{
  "n_layer": 15,
  "d_model": 192,
  "n_head": 3,
  "n_kv_head": 3,
  "head_dim": 64,
  "d_mlp": 640,
  "vocab_size": 2048,
  "activation": "gelu",
  "norm": "rmsnorm",
  "norm_place": "pre",
  "norm_eps": 1e-05,
  "positions": "rope",
  "rope_base": 4950.0,
  "rope_fraction": 1.0,
  "qk_norm": false,
  "attn_scale": 0.125,
  "bias": "all",
  "tie_embeddings": true,
  "parallel_block": true,
  "init": "uniform",
  "init_std_qkv": 0.0266,
  "init_std_o": 0.00486,
  "init_std_up": 0.0266,
  "init_std_down": 0.00266,
  "optimizer": "ademamix",
  "lr": 0.000407,
  "beta1": 0.9,
  "weight_decay": 0.47,
  "lr_head": 0.00678,
  "warmup_steps": 511,
  "schedule": "wsd",
  "decay_fraction": 0.76,
  "decay_shape": "linear",
  "final_lr_fraction": 0.05,
  "batch_tokens": [8192, 16384, 32768],
  "seq_len": 512,
  "doc_mask": true,
  "z_loss": 0.0001,
  "train_tokens": 115900000,
  "steps": 6969,
  "dataset": "wikipedia_en"
}
MLP neurons of a small language model. Each row is named by its layer, matrix (down: output weights) and neuron, and shows model dimensions 0-191. Each number is 500 + 50 x the weight over its row's rms, rounded and kept within 0 to 999. Numbers have three digits each.
After each neuron's rows, "fires before" lists the tokens most often just after its 100 highest values on Wikipedia text that the model never trained on. A number after a token or word is its count.

L9.down618:568500507461415476472543483456463483462564515493492458588513516554493452515591475488599509473547499438441498460510522416492449417388531533407412399423359574484612566537510576476539470559481470492450539502497452500413543497557485408435537600562509521573431455537531579519475519579461457560527480464547534454430494450393464526501456478490452511552531419471441516538563498503445481499455541471584445498515442512396483503499537468518517465478362562486459525447495564505470503458473505453487475518400459495491422548504507564636496537545451480543460514478413483542503493437431471504
fires before: "." 40, "ion" 8, "ry" 7, "ze" 5, "}" 5, "ery" 4

L3.down372:488464436540499530392485492520445451490476526511604493500503509517504534513440432513533457415481491487540528578492548549483475540499423458535466583556425481486417376481539507551426526451439491510549505574559438614584455566445418465545501476434491494458505425474536491397494520517473501499433476576474509474336476448581492549411518517583473503466544487485536523430520539445481627584501457430529453541500574536446486444456451625477546449561549493549493457518518527438520539457484539540556533558460426592606499444501512417484448475460518522518458539455466530577576487520575440512
fires before: "\n\n" 35, " The" 11, " He" 8, " They" 4, " In" 4

L10.down422:472428545478419547522502533538458531533575557506470601514481475502445496579524501509459468483519542495486485539508473472455482469502588563500538506500416424532462523530498459629532586474530466576595515450421455502441484566477496523421601384452406489523459491421441490530572446437454550492540498413564384518373539383497482508541474470560494520526552644521499451505494490497436584589521492459549555422467527489459597426492564536502475531518491502508424517531561518587488558523486484410608502522443568551450490529460472432517558400499497458495486474474452497559478485459518436541
fires before: " " 36, ");" 6, "ic" 5, "ai" 4

L4.down260:507465456507564543484462426428454522554438540444463549549479517522443569584428529536501483462543483478553483619520456524517507448472516450449550538554528531415464480479527465487524452482471485471551535515533528538466593459510518383428489489390494539504524584471546480494431492421482451564427461591523462475775501480512513472489446520523475558547527521512541485594501439449480543500488513448441465392519582438418530464403485437472405548528517499474566494433476508489470545431570448459495440462454494496481558484478554511516462516481491428457578447523484524550561475453570438562
fires before: " " 51, " U" 6, " P" 4

L10.down296:471568529394430580490387546466540545522552485585532462407401561503577522425419460408531578510557551486405511492538648516495488497429566511472597568505413421498486544503430558436490460453492508489484495497515472432480445473465502472473589490576529500498497453583495523467483455426448573577547480521518518518580490508470497508503455487550466497568469476535481547522515474621513521545415522524533473442538418442499608492513510503484546415446458418411504484570540532545463501416567442481459531486490493444477425527543426463589517530510406512478461563498439444460547576494480482557
fires before: "." 54, " m" 5, "ce" 4, "," 4

L4.down492:465476482573486466450577535426567421499423546550493433470544485508448536381519512539386503497441548428579456496529552499488560484414517450405470421462467582455515419478579486457501563518469510465484610452473451432502472493410469526477495447540459503477456535541567464568567400548587555467482509470556456594620498472544471480614429523413468534429431481484490486464461535563485591513474501454565470515547511500427458464625440440451439432512545491574520524510601484532476536576565434466542465518589537483477535555519439525492532478491480486555487489468486470525516510482443589540
fires before: "\n" 17, "at" 13, "\n\n" 11, "om" 6, "ose" 6

L8.down152:458482472518499490607496495515509504489559514473480482400498473483463487533496544474490501460486485408500498565556558549482482444525493444531548533505616521524523603573445484465531494509556549447455457442496400477443513518474514620576504495457473459549477533446478559362557478507493490431612462510469539486263528519493523470573621505552539478526489535554442535495490521512499422443536517395528588517516482460472519440444496508517492595561567504467466435594518433470497468521427508479526635504438455454563540457493508448558502569539515567517487526392487506395535509519471542492
fires before: "-" 35, " " 20, "S" 6, "\n" 4

L6.down117:346508506601652445418561539540581469444457551523501434474480550437556505504553446458446499501556523455644483417538473521469565412461546441443608512608518438497524424520469431376464505474535407512513538447462562522528448444481443564522484525446503499563392537510459417452461488488480505461484538516466514503493381472504474455487507536535508449479479505462513497553455446557541511500508535464559473395520489535504498513436521520581553526561477455516504557551489500594421617463431434423494533465439438494471482510516435411585512447522459505475512500508502551472506522481490500553
fires before: "-" 45, "ite" 7, "=" 7, "|" 4

L12.down485:562458557533487446425467555442409517510558493483616443517476490512526487596470586591583465576573533514467555527404505415522433504469471519526550533465487489544482497522502542436424509478533400511520500444506492473510513442457583464464536407542567436519517492521537523504443552507494460476628555498537513454377507475513413485438497579508523490398434484512456522428486494488501492608509510507493471460423628491497542557457526619460492503566478478527442491429506478448429499537483558459577496431486523485556540488495403534477418528493525380477429558521488471506491613384529420479
fires before: "1" 14, "0" 14, "3" 13, "5" 10, "2" 9

L9.down626:406559501640520509522540477498551518530504398510573497515439453507534416485582501463489465623504398497508508512369543508455463492465535503492542539538465455489496474426483364441424453547514461579464557509547478394490586492459476528499480429510503507477507519477537509431490500499530499478525437557584605537339465401595526543425453457510512524495513467505517441404430398541471500428498559442556503473478586432469528520479508540511478530516496559570370435553513405476469500466507515440499460406464516530473532466520540485508485461493511563508467466505575509566573535567535543515
fires before: "5" 13, "3" 11, "7" 10, "4" 10, "." 7, "2" 7

L4.down579:487479493507542483526538640550467441558477544510482480478498535520456464477480493486553500511491485463501575579489528551438479487508485505530443462492503543563474515564474506467487517485450406556537525518486533639516493576454474549534476466484511587470470450502535509501470466476529517514576473520472458559219536473594541455507487511487453504469569525494481464464563489490519566585468430411550532523494526547371474480386491540547468441533579511492557400514480553493537577452450449543533543527453525503552450479505539389523542372457506497501454399479510540568546454508626490540
fires before: "\n" 61, "\n\n" 31

L5.down467:461412463459508450574533481545430530457505467512483477443453503545505506535544480564466415435549474430416519492514530531471510488516434501589445546448594560445516515511425515474566499545538557520573491490488475485587477578507498490460554566548512460547394536522498493537577551575447579426474473577432470506534425465492488516496564468486556504376481506497446488486440693398499426476471464445524456472535406598539506514557456412422514485564458516481582453472458420512531458437486487550563516453558524533413475602431483481589502559498493426462492453485596472540542445440511503509
fires before: "." 25, "\n" 12, "ur" 6, "an" 6, "ity" 5

L10.down501:465440534569463538442522603551480480407539490516612495443434491499565472473579514519582533495519489445528504538471547533569492510504494453462564490492508511510519508572494478524422542395557436471449531481519534418463542587512457580537488615608437490505417505579495521473411498554492466551558575519519571547356557378558456481597494474527429540493484540411524563428521544515434583466531600409598532450504429489441520565504543458527522494505520531514571550423489529480494487446511477539494510523545463525550555475578566528519529477480448417433441508488480400492508547583548482491
fires before: "\n" 27, "\n\n" 18, "2" 5, "-" 4

L10.down273:523451452477515502531556558522568492532460578420518550461597448440479573492420455465534383476448516410472489501538528579531524562459416532525582561412492426480500542567513531488455583491640508435501530546526485525496604558458547487483572561558475502473553505576567536529512443540446540425506556431478418527476589487582528535414443470500536527586557467447472463475576508528490521480450527540536488562542516539473607440522509392448560503486495460487457514436474550458483623549490444480439479613400431570559491494467541488455479543495500548506529414545467479487553522422509501541
fires before: "d" 21, "t" 13, "l" 7, "ur" 5, "u" 4

L9.down141:497490559537373396450565460505479463386531502550463386535490473519467402555350531493430531462542451567540516609535486523489488509514534447491545468528463522434494542601487505505443484468512469523619445441428523460482541511544552586508475525497471481482540478519475475367493518524413549508498405522545464412439536467445586566391440468504568512483505501435460495512512475509485463475420465446420499503539483521412568523545483495517480513514469536498422486503540471508491539569518612462501564532452483516487446438353430536519356469479477540533578443496511527539515464461482467541
fires before: "ad" 13, "A" 13, "á" 10, "ag" 7, "um" 7

L10.down324:476508493452551438464516592513533512439549527485653562478596540537565476531479591512501548442503429495476560545497509548460507455458505488588500494528522507545607449483430505526484453532556390501525568562529503463403493557492495464487473568448434429495586432453546442499586465599567481453567379512471453533431467426471474475510474536651475478517474497531502496472551507527460530475544406450563509487551553540497584510477480564610435553586515557436508504639429495496503465491580535422469468534511499577508524509479519519497478461478371439481459513534470470475511513513440413518
fires before: " " 35, "," 15

L3.down607:519558571516536490540525512432517455524525571457563547504475464536449409503499506544507497478526439509498576478469390522460552599521449454494419499503535497551503502513462563409543502426501468502468491565554584467425629487542546471440603557482472456433486542458519554536524428382613519509422502578492489492531376436519443532623484442486511480442480512432479492570491546508538589462470467419443445562524479420559503535525514480494477525449514457535540482458510529523530448347455456455518517492581472511474474560522511419522497572412500461538368567486492598573535468484577500502
fires before: "\n" 64, "\n\n" 36

L10.down149:435533395472511493495467440511468456463406505494543566527451526448456516503477539542427459437526506572552485440524480473557434508505444532469524583487546495481564460506464526471486565459501475412448557430417464610447448449433452545469455544482536515530548519545417494535479453442480496480522429467468455554543484488613561453568515481543505606543513587522352561462422524457431372531453530428499468488489457518542495558595583471385494516425482519570487528490515499554460479582535483566541520495490473420427503604503497552531523452618509452527576480585560444522505465457480432567
fires before: " |" 19, "." 10, "011" 10, "oy" 4, "or" 4, "an" 4

L9.down57:479516509445438444460520530532433544453477503456428467456520517539505509472516479539477477508508448504530508468540509444499482518371458440497537519528387487511506485536478552525478537520553518425512461475498495493533470507573563635408440573400538438560495517451439555428568485629491580480455455483512439400549632502535475548450511464496489466543513461515459417607533574507554456511477527452499580518446506570556548526460492502465449466464455548460412567542614537524467540560501471533544496546439490480384509513535461517439441514567396454600502417581503581454584577431438512546
fires before: " (" 53, "od" 7, ")" 4, " is" 4

L4.down165:519591508438562535437485526474477463462564517479536517454486559491505380566504624520507467521461518522458490544461494555476477541465394456431481454588545532565462436416448414501488487504496468455509528548668537626546461460470499497527608500548541511463463450511472557470458525408511569518597436496564545483465475403518524547474445541512455511451451533518517514400478538500458583526472512376491569495583498508479391487512538547509519458519495476477452485547550504469434501474455500542470525627482525454570516502483554410474493407442540580535495565495461448530505485475521466658
fires before: "\n" 27, "\n\n" 18, "pt" 7, "," 4

L12.down276:500508466477503541534448546579547523517453486486437404543519518461533511559522499568528583518516484509443455473477514510413444522519445584376535544557410518518539446494518554500455421454602492432448510442500559497589478552469472506428412469411434485455451447558521504489481502600462481478758410437492470524476484476525455528503472480414525485530506503424467437435520418456501420575556524546527461534509532510492546475550481495514522570574554529447414503457554505519421499503472453430523562455456520514499507478509549629512549522524465390420495539468546495521477543482577490509
fires before: " |" 81, "]" 5

L9.down549:559477528513518509462496543464516434468491518499629539489416609514423529578458535550480488472416499485498529456486484513546523616483529563518549457515556500395451464533477508588476517498486464569513467509479454419441482484549513524543480525414522463361601518495530475485490513515563523519505493522437481581304549301504462512594536482509481463474550454477500504500497514526466507493502481496556474538552502489459444486454485538495449590527511484600476487506450482585516446430507464587485476503501538596437435527494486609467444587512621494534462544561391515527507548450543468483
fires before: " " 58, "ian" 5, "\n" 5

L9.down152:544494451485492445473486512598549537426359494557626487514533393473470423527462511389439520564523483380492456568409516516558563586440504554485474485533539511442500607563465500474517537475489463501566442561402530499449581581547414457571464461613458571456499507508551541522481550532555556454504503470539487442519427503484526470465498446536527536413579500526438436510515450451469425550536447566447586514467451438530568489461460474448557446490473425569442425497475518500531513463551434512439458494542481453421488504489469522522441492513422459448447412540473461530606482457506485502
fires before: "an" 19, "ag" 11, "a" 7, "as" 6, "019" 4, "id" 4

L3.down621:511544513479550410559467534504540477540505540552594544535515500571537471477463484496515460622457512500557462450583524495502460488527550540526515531499497486485451399529598512402493534533482512413589490559548512475498541416606509463514525526466476431544587516522513536558489519465474470486576478504508480510533484461486526402518537421516483441505536569448565490523640567589462471576506501525407451534497457597470566511334533548521532541566543478492430431561546541468513470482556507478475438532549431563483532589514566470538527501494450569551572562616500445482602454610440576492
fires before: " in" 18, "\n\n" 14, " to" 10, " as" 9, " by" 6, "ted" 6

L10.down161:557501588569551516495483505486451496482568492441543535526497484541523472578511478524419479568490397514556602470570514462570433486520426555535561549505389466546546508499513513522451616459607538503504410414490453526445538556548525488620528516542483461457504473473513516472566513518503516500470537523549509431483536470443550482503488556555420471518496413312491507517464591550550550495423580489516464475533468534490559480566578535571538528569451556562555461581541561460471548525474611407610478527515430537530534475559458447453424509547485407479472564497457501485545485456535491573
fires before: "s" 21, " of" 16, "on" 16, " " 11, " Se" 7

L5.down558:445528467587535510518591546532433463509459573495417462541545509523502362561503436545372560464487416546530493487517461567434549524407508520425499519443526490519399489597490554507517538576511410466538528445510482523423566420504448487465471564457555518468512503529461483517535505492544548518473446513485414496418560529532518593504514445504522558448524499449541456406467514450521531451473430473534556537470509492453481674457512539484521390534429480547587515535471481572528418502413482473468554497540449560468479460518429488502523367500478537566530480504512497535527544420511647530
fires before: "\n" 24, "." 12, "\n\n" 9, " and" 6, " to" 4, "," 4

L8.down402:384471532579488514486517459500505605476460542575521552524498548426513523530449468409465456555515436473529476562451531469538582505467459479469555635461496634592453508533453473542506529484517524578445468480473537492461556508554514612421580502523521430561457597507495514514457473468480461565471448486550554554425581422447479473620523515520549478515529524430498501569452420608457507520469519418548613485513529501497414476583494524447577468493498502506553504518502565499473512467418460486408485437496339547494461448577480505550533489455492598466507569447519502484458572476485554513
fires before: " |" 35, "." 9, "5" 6, "od" 5, ")" 4, "," 4

L9.down41:466536386473462477511505464421435553427493649446477466437531472458540523462457548515547485481541522473443562513501474585401516596493489460542487569478521495581470494499556458556504419504557463463504573559498550516599466416406434551488481490559497461470477500464440439461508442445452503556471529497471506506557435549497411455456511525444545587499513509491601447445448402496557516448465483511556434515454496589382558501522516472451477503474553466521530501420460559459509543471583433552536556457448496493519459560520499509605542563540461534453453477456619439347552497485516399493
fires before: "e" 24, "l" 9, "m" 9, "," 4, "fer" 4, "ced" 4

L10.down456:545547423489443479507510552399472484631541441581596443405486564522490504439571449448473492570475552525497476425491479469472475559403514502464525450510458533549475479445484590451518482497512511498510442520515476474549495492362562561501545593445478498478519502502518442539514443547435427502536597543524561473583499523494537466464499445544444445488373489491479418501517481529451503480474483485545533479522469480484495469471438465574590618502462468433536551457350461582496544561563383471508500408425543464445476390479515530428499547550605575556465544544458514574516470483516479486
fires before: "ing" 14, "ed" 13, "ted" 11, "ated" 7, "ely" 5, "ment" 4

L3.down98:490506516459483466451523566516476461440503565471584532492474510537484486523487528454516439444478426495450508485500476461459512551452479377542494527518477489485450409487584506448412506393474512498490420483522532443452553534570523593578517577434523489403474501438488515441503506475581508564477512538495445459308456324505525508501517424525520496471463572503519523532449547511559489466469478419462418553485518458484437457525519518455427533450554448570503492537618481505508437414466502483452580571471477498561479553564439441500409497472463445516371492464481532564470634506574449534
fires before: "\n" 30, " " 30

L6.down621:517513401571579425463510485525534562483378588476617528516487500502557544573544515555547601570567583497465452496480477524453538429396433515563510523472425485560503530477486477434419451488378458483524497577529516460546573496454584584615561520457499519457422452492519468459386479473471497516570467564512450521474474476451534515405450543448488500468505449510517532520495459521482475492530510461587458459406486487423571572472473531531523472529479497515532524504537473551523605416469473524569511520594545544576458476527475330540495485484515480511500503467415526426491586562447469505
fires before: "-" 25, "=" 14, "vious" 9, "ak" 5

L8.down48:549509455426424503540427539458483516527502499512394493474539469495584477518561565516490456535483566596607409524532533517472560534570475531429467533493511397504503586424539519561488558521548534556479477451525478526523412499490523461497431502556518530553518428529478538563527537514501522556408559512504474552785493501486419505560506523517500498544517494499411443537567454418569485475437453530515503537540452511533504496510497486550491479543522459495550523555485423449486455513467470546563475491569413450427511521512520593405498485492451504568487416502504428427548547470425606537
fires before: " " 26, "\n\n" 13, " P" 5, " The" 5, " A" 4, " He" 4

L10.down86:547571466491506524461445463549529571512548475583555500418532504574492511472459467514422491492480480508493430535577635572511540506491437553489574490532593607510526533549489413507509462442541503606447508464495579500475445492497495525563413538535406538406552521462497382431555545405482481518494510487484584493486565513526434528498510458548494429482483422524463414538444412490475449469533489496547511487481594530535497509545518499393508486453498489520407472426466510466541515495512531477384437511528644589608561557432551463491573462588542499437444519447449497571432483561503546482
fires before: "-" 62, "." 9

L4.down402:503453484499447489442440490511505561585571409423542465383487491504456475555544564487492433501539559484392454515577508538560522465599481447468461530573452540523607487464552452504506471496465432552504528438493515426481460513526477547565465525519508512497557385570492515418436430512458440568441464492494492505508490519609414459533572400550523505531401499510466515520613456606452476536528534518473525476431602516394404449527591509531421474452515554429532518457502545496545475497473534559562499551548525478511574441470416380514469541505484489539455574401538546496446493435484523541
fires before: "," 27, "\n" 19, " |" 8, "\n\n" 8, " " 7, "–" 4

L9.down83:524536566572580537527549535541460480426502466483506426511431442542522611538485441514386542527489493555531517440480450534452504485419551508557390410450506459605568564489447546493496405507553518410458425585471510498426523505575627478479477489449430442555472524481511555512496566504449559396509485516512461423522408505479509590498543504449498451536514518391582553476504432481482561487475392542548519488442517475485459435526475446414469448492482525554557480462538433498493567457542505494484599445543531474458535459509547545532472531564517422493444422625517546467401528467449537525
fires before: "s" 59

L10.down51:460464473437549360559461581536543536571514491526572464553423434489520474483587623513509547447484555466467413478508542488437473513515519391417527562458511510495561511509546514498499425533438551445516555471461485466548560576496448515616549491453520534446503459497527601566486483461562577487519456460537588595493472636457537413418470479531477550470513532587499460438556448499450514487520560453553420524512571469482570472466494516620534509529469534547502504485489570502512576465549478453514516543513399468458434525505361475484532447550502449431452558466626483494535474472493462510
fires before: ":" 28, " by" 8, "ms" 6, "ation" 5, " name" 5, "-" 5

L12.down535:463450500560437533602522519547500522434433530465264509607488537486490534494431442512537432500518574437606518500479498442478516492453543504548473551542525465495524505534484542455508497489554464494483538443460443504485484476473487495493467521500491499464477475491429500410552452527479529499633519511507499487234498257467440528537425491497522444493506520435480501534531541511516492480475483471578504518508510478520566515527488517461510526524424432478480543500511439473508535480425558374484531465535460483548469556519490443442489469518522510515507498475489524507511536432516522583
fires before: "\n" 41, "'," 13, "\n\n" 5, " (" 5, "'" 5

L9.down535:585535551424537556495473499441562518565482433484562441544522475451419547520525561471505512510533583504491537581451567450453525486464493513609423459515431417482495625486459514541524519569442519588571467500436403440493568594544656537530465509566534483466537528556511528463418477549521445522511463474491460427488601508447554485498463535572416501468530470418452494505498548470539484569394542506523478424551545429474456590456459478569542519449461479488548520513470538417504447511489481510438521466487376552527542514479479461468459528427578438517378591521408466492482477555455513503
fires before: "es" 32, "A" 11, "ar" 8, "5" 4

L12.down14:537507456483491508586532515509576482570476565539457513513462558571507485499402447615555496530462429530513586530500495599511546553493543509500554412576417521513516435455397498495554396393482454481528553535488461436520514399496470535405536412518564446560461554439447480499537515501473492572488506467440550537337514540479509465537471480474512412522532439485500549497462456547512483504466617506477585408501482544540395497478536547480488461484496521439458479489551542503506527359478509506487538395506478394523484496526581516533569391500477478609457501447483561471423554486432504517
fires before: "." 21, "," 12, " in" 10, "s" 9, " on" 5, " to" 5

L9.down133:457481499468497476396512435489565491410504516501524485454477467516462456510455533586457433423461471463480487526472481471556504460508483571480472457517392449481649522517432487452607515503577560460514466479440492449446458545545549525462474546488494441560464430513518560403442500485432481419497490517488494455485625433367548601486454527549440578435541549451467450453518488472467561536392477491514504517476405496576537505556515495441496475547363591462490568559553528510554501500493477463553518568401457477490457476439507456429495618537477440553444480533481519506562529506453517637
fires before: "ron" 15, "w" 12, "ov" 11, ":" 9, "he" 8

L8.down503:484410556575462465520520463506580502416444540554536536423433540558466495409527357527537695543466471450547560495447562541507577579515553516500414447477454506572527402538482498568461501501515478537536517451500451506505594563490620503467479442485551531485525509506486475543428489598467447419450529465539570539479499483467441486584425552434422518468549518590436544480597501507467511504565422561494474572463483514497585525548537468509557452456515483561534444521505556511510440527489505590506490562589491493463452501467566462571559531453485557545512503482518559555548472583517545559
fires before: "s" 44, "ican" 7, "ico" 5, "ve" 5

L9.down48:484550497398477591489569523567446561538495500514477463567550472507467570325432559492558552507474539524519493473526525546425448534494496422415514520513468490403469601473461530517544457429512495523532535472502450416474422525484590584585549503526532481437530407509479466481548470490603468556523455509560512509440471553576566504462548422575434431476398514626476469542497426401471489457497524477524419497460480498455498406465468444368436542438587506510564586496527505482487519421536478471447487475492448506480474532469464563437512550560545521526482562472564473500484520593548548525
fires before: " as" 18, "ed" 15, "ing" 12, "ange" 4, "ly" 4

L9.down479:545492579468419494460532578614494495451554537549456497499498500526463548544500388464586509547550469517464506479544544521490571437446486443544420495442467520471464590528538508487541595545557516552536448459468518499561503573534515497552557599541517513497465505450449503403500551555523576394511466540529492495548615434534546605430496510561490558453489545488466410559511433526527571557484529483540432548486506500428523555579566493476508514531452438518540533569613473476449518575480506497526522620435475515384470502489501514479457587581385546596462460540466494512511585387510434501
fires before: "ar" 36, "t" 18, "I" 15, " I" 5

L12.down84:501488482496442560489535483362551438484562498441483459474525488459512482505551442445459468492532444542438547500402501491500541515506445519518457450550547535546509596418471482482524460556446518554423476481448529561459491495461425498506458427451436456497461588552519552494525416565492425607495467489478491423645491455466536453542510546480481482561555476428523480543428435470465511484494416568430495528488505595441412524523615502502425493504461475495545406592365488421497463474481547461452446483572517504495491428500565573554542552486506563502590545546519642438420594475474528508
fires before: "s" 24, "t" 17, "y" 6, "ject" 4

L9.down124:537477483488541504382483503514512471484505509534524490438518451487550499578465492507456537496512530487452474455504527490522474469437517444478456512511425492576508573532557491553483605474525498422402484477466581551505463532505518580545480503470573552550561496482484592458454526578528519499435369513500426479511643498424614481464415537490466458628496456446420541471533440476549491543340566459575513545502580508496537595551624499495569410473528483471546550585554441456425480582430514484556525563476481519461492505575498475437454523499432446490542472524454556516558504404516415487
fires before: " of" 16, "ber" 12, "á" 11, "I" 8, "vel" 6, "um" 6

L9.down12:405452455488467428525583529431526473463436565439510557465483499504447478532447542501509617449489577530533552535482469546522496519509552631504502540521611406427456605545564518622525622488463559434522432498497478534511506512514518442482505466529504447489433457487522525474554542459541513477516523460641496512460503488499573541538522511444420404530404513503530538436536423512555572467448401591526492447535431490526530586572546472579533478527451542478464405529479398549498516556458461460562506534499476500461509485520535513488473429531473429497524511576534398500510577419401506441
fires before: " " 47, "2" 5

L9.down413:537517494463614533515467412541464425426494530525435538601664526527478435530403544474476487461425466509525574509523509486538538540516477460475496557597433408479501602556416534405507603491552500521525561514510493496378553437491545483425566434543487477519604474456479462457456566475477643506486389466500509509447517448477487510519481481465463516616543527519504550497504497515450592576414461484521551444526484544569476448521569518456487413541478517562561475551484514467472570491465422473523523489488473503477468538417466496458482516446417491506391566551432485482518482489487556585
fires before: "." 31, ";" 17, "ron" 9, "us" 7

L4.down257:486538503460457473559484474563533492454417502582543466513553493538492465470441583365463426492477562516430496566584371507496494488534557485463453572527527537452520507551480570503556593552525508498527510503454450484550563477486470395421527560506533488542454500510522497348551448489458518547514487519455494514455490509545393402425544494605471475512433484463667432497539483404546504504546533479506512516511469505533457484427472501520559518554502481473483501440614481439494513498439462418511467400486475563544514494519571535529522445441491425615479523452572485555531432450360549521
fires before: "ed" 16, "s" 15, "ing" 9, " in" 6, "ance" 4

L12.down589:548573585508473514569513371509493504517509524466528518491390529536509525491497467503457447558446505502508513579518591475510524482497441550552473566517442462548610587477480368444442549448529500446444452462518532509384560532504514443610453566460509473472528499427495408412450373482467507551563456457490423558576532498507493552576475495480383431524477445470494427570336486520530549466549486476529523530546540433414491478454565530580521515416520496615505492535537473445442513428541507458510520570425520512446509503511444496555516438521550561477515481509582500535487569474520460530
fires before: " by" 16, " to" 11, " in" 11, " on" 7, " from" 6

L3.down354:512521528463436535514549552469498508444404548492442437451603466513467450481621567516419450462519475506460463404561440506431476544503430591533415426510524528579495532606490484537494461354517490419473577477458546489416495543403484540424477531476422514483561459476466467369561507505588436484608538480461506445574485495443538519493480527479487554429497487453395476462470502470529519567462460478436507514514509518485414556504510496442443551518429499477555508552517464458528414469450566445585510464504503472481501528436512466509554459534515510503523422494455465536397435504508659559
fires before: "\n" 42, "\n\n" 37, " (" 4

L3.down531:417539471589454477484495515524490465492515461568557441466475517574489447540491555466602452442502576507502508539436525527436491609535449515526512486484553590563511459459519438545481477492541575492561449534529547578535381553541562544486485543463480577450499424410491498450508451414555496488578502540501483573403524432519553446465524526498416433439438615523439463488434493538472543488538469382457487471482461510527455454529496609526503461573492477497501449573585423438499451456427468524499573466485421544480498466467467376615442430455492473541508506559517493627513461566548504575
fires before: "\n" 42, "\n\n" 17

L8.down82:507517468421420529600477533453581542527494500459528464509525515430481480519536505467455498525529507532566485502462541518413539537592478509555456520537509457520486503373490480470489509490645558491488423461491491518503378517474466324479525549520580484546465503524437496491535557529473464545503401488481526524709467477523526444561513430548488436525495482489445492503506533401560471479463500559467573576457448503472551470525506567555466427522517540511570488584534486432489398501510457542448523473456462448376473579588490569503592545463433561479461540499496545481425484516390501514
fires before: " " 27, "\n\n" 19, " He" 7, " A" 4, " In" 4, " The" 4

L6.down415:574552586511459455590700545411530517542461532525490506522581522445546499527434464473425489575368496525518563436402501621471493509454480481562525536533474583442397491556533440535506527528477526521513356464529470503475549502493582519485441527400576545535520473484505472425435521498509534419457444535485471423454513439490491564467524500465559489493542486536447479540515581554581491459507428490475462512508492627504473505568482542476475524474497402577566449545524557539584499489553508480485488463447497468447527525397458582504472454489414471549464448516436481483448465527514578514
fires before: "," 21, "." 12, " States" 7, "\n" 6, " U" 6, ";" 4

L3.down634:536442483543551481510485502513507479537538559435479406463516484516435515599479511539554539497454483420473528494435499499525494519592625514415358461470504530451542389568629424394515527394517500516500493496553568447514495423571551540547478556507464523494480500586571515487427416570448471616492469490467475518692483486560536470570429488507487527483430498523574421579543492520564423510553499477484477497489516510516498502481495467599566523537499553483388462495424589594586512413554491437467458489543531491556559520516540514486543497439449470488491539510520488486469506518521515487
fires before: " " 37, "C" 7, "age" 6, " U" 5

L10.down69:484491493581469435505595452542552472515493492580562562536545475595485481525412450426452482472453622554468545567464565525484512498404450418571551599525551503589506503494509590385562542543535473502528465494497490507430528501474551469468549492484449590508488551504465429429543509452535533528439438549448508476398486460592579522572541493427462482508508402488472554472471538501439492524551551504513470492494473500481476448496528521471461435419461572582517447556460488559561565483497463382519448515371427525513535471500571438593442510555410511482480431490471524466581550568405532545
fires before: " to" 19, " by" 15, " in" 11, "." 9, " into" 5

L9.down228:611436495478510466521532567519474498463485448533539496526516548529535502435559446433508530503584422500442496462459518511542577445447528569541515542549511471579570546515493534448495536568495408546497556438442445508624514491498461636535470485462623481483552476549526508469578458476530634437499473417463439502463511511507483444498525466515483474530488475587368439480578515476542427421537469500523565611522461475475578479550502443490600584611446486501522505452501527502484550484530470526541485528533430506571361595525585477509469499438486437472457582587512481560524566432477489521
fires before: "an" 19, "x" 9, "ans" 8, "iss" 6, "as" 5, "ual" 5

L3.down300:512506534530570428469532454513457475483558461556499527444507510490458470515485499645502516492459542511422500472531463530528586453520471547582519566466519512434604553468570453480467445530466483543563493437521567436457458405437533557505458585540565506526481515551511576533451491422518501487507504498554527488413488527481471500496464494593497505534501548426433532472480464606482465589521595499513431563545444590436455565496418511456419474535524518466536487486459484474541503511542551467441584515449531497351484532337591529541544494597409451611496541539494446434430544479509605555
fires before: "\n" 30, "\n\n" 26, " to" 4, "s" 4

L10.down250:477596463495503491508489520552421493468593443424692505508491414442536520487506521455449585482571533495443469483519514470522476522541443507453487520502521607565509548501483521464528428509517563440535440454513501445488486612533479538510534544458573565498483486577629474580509454551477463535567533508549521464504543497386482499528551557528536539579494469389499441521665510491476473480491480524482431485487486528609470540446595481561527575483487549496500451488517549500586503580486422459477515529514541485525510569457490452361621472491509502529459491569563512573542541497400558502
fires before: " |" 95

L8.down429:452422570426513451450469510488514510481507449478601467545541459455546466441452508545545481484498460495564436566493451480475441472539516503510474595504444409488498464489534465458492455415514457444432454560555459482468551519498558561556408522456510569499504524545571464481492448499507537482580452551571480531540433434572442416409359365464486475591548411463454535537558484486463496488540493458647529562472583484522488507532588507692549427518519471573510512533520437493524610385481511455433507524534514504532450494535461435498559481465506498512470485515486516550517575468520461558
fires before: "-" 55, "ican" 8, " |" 4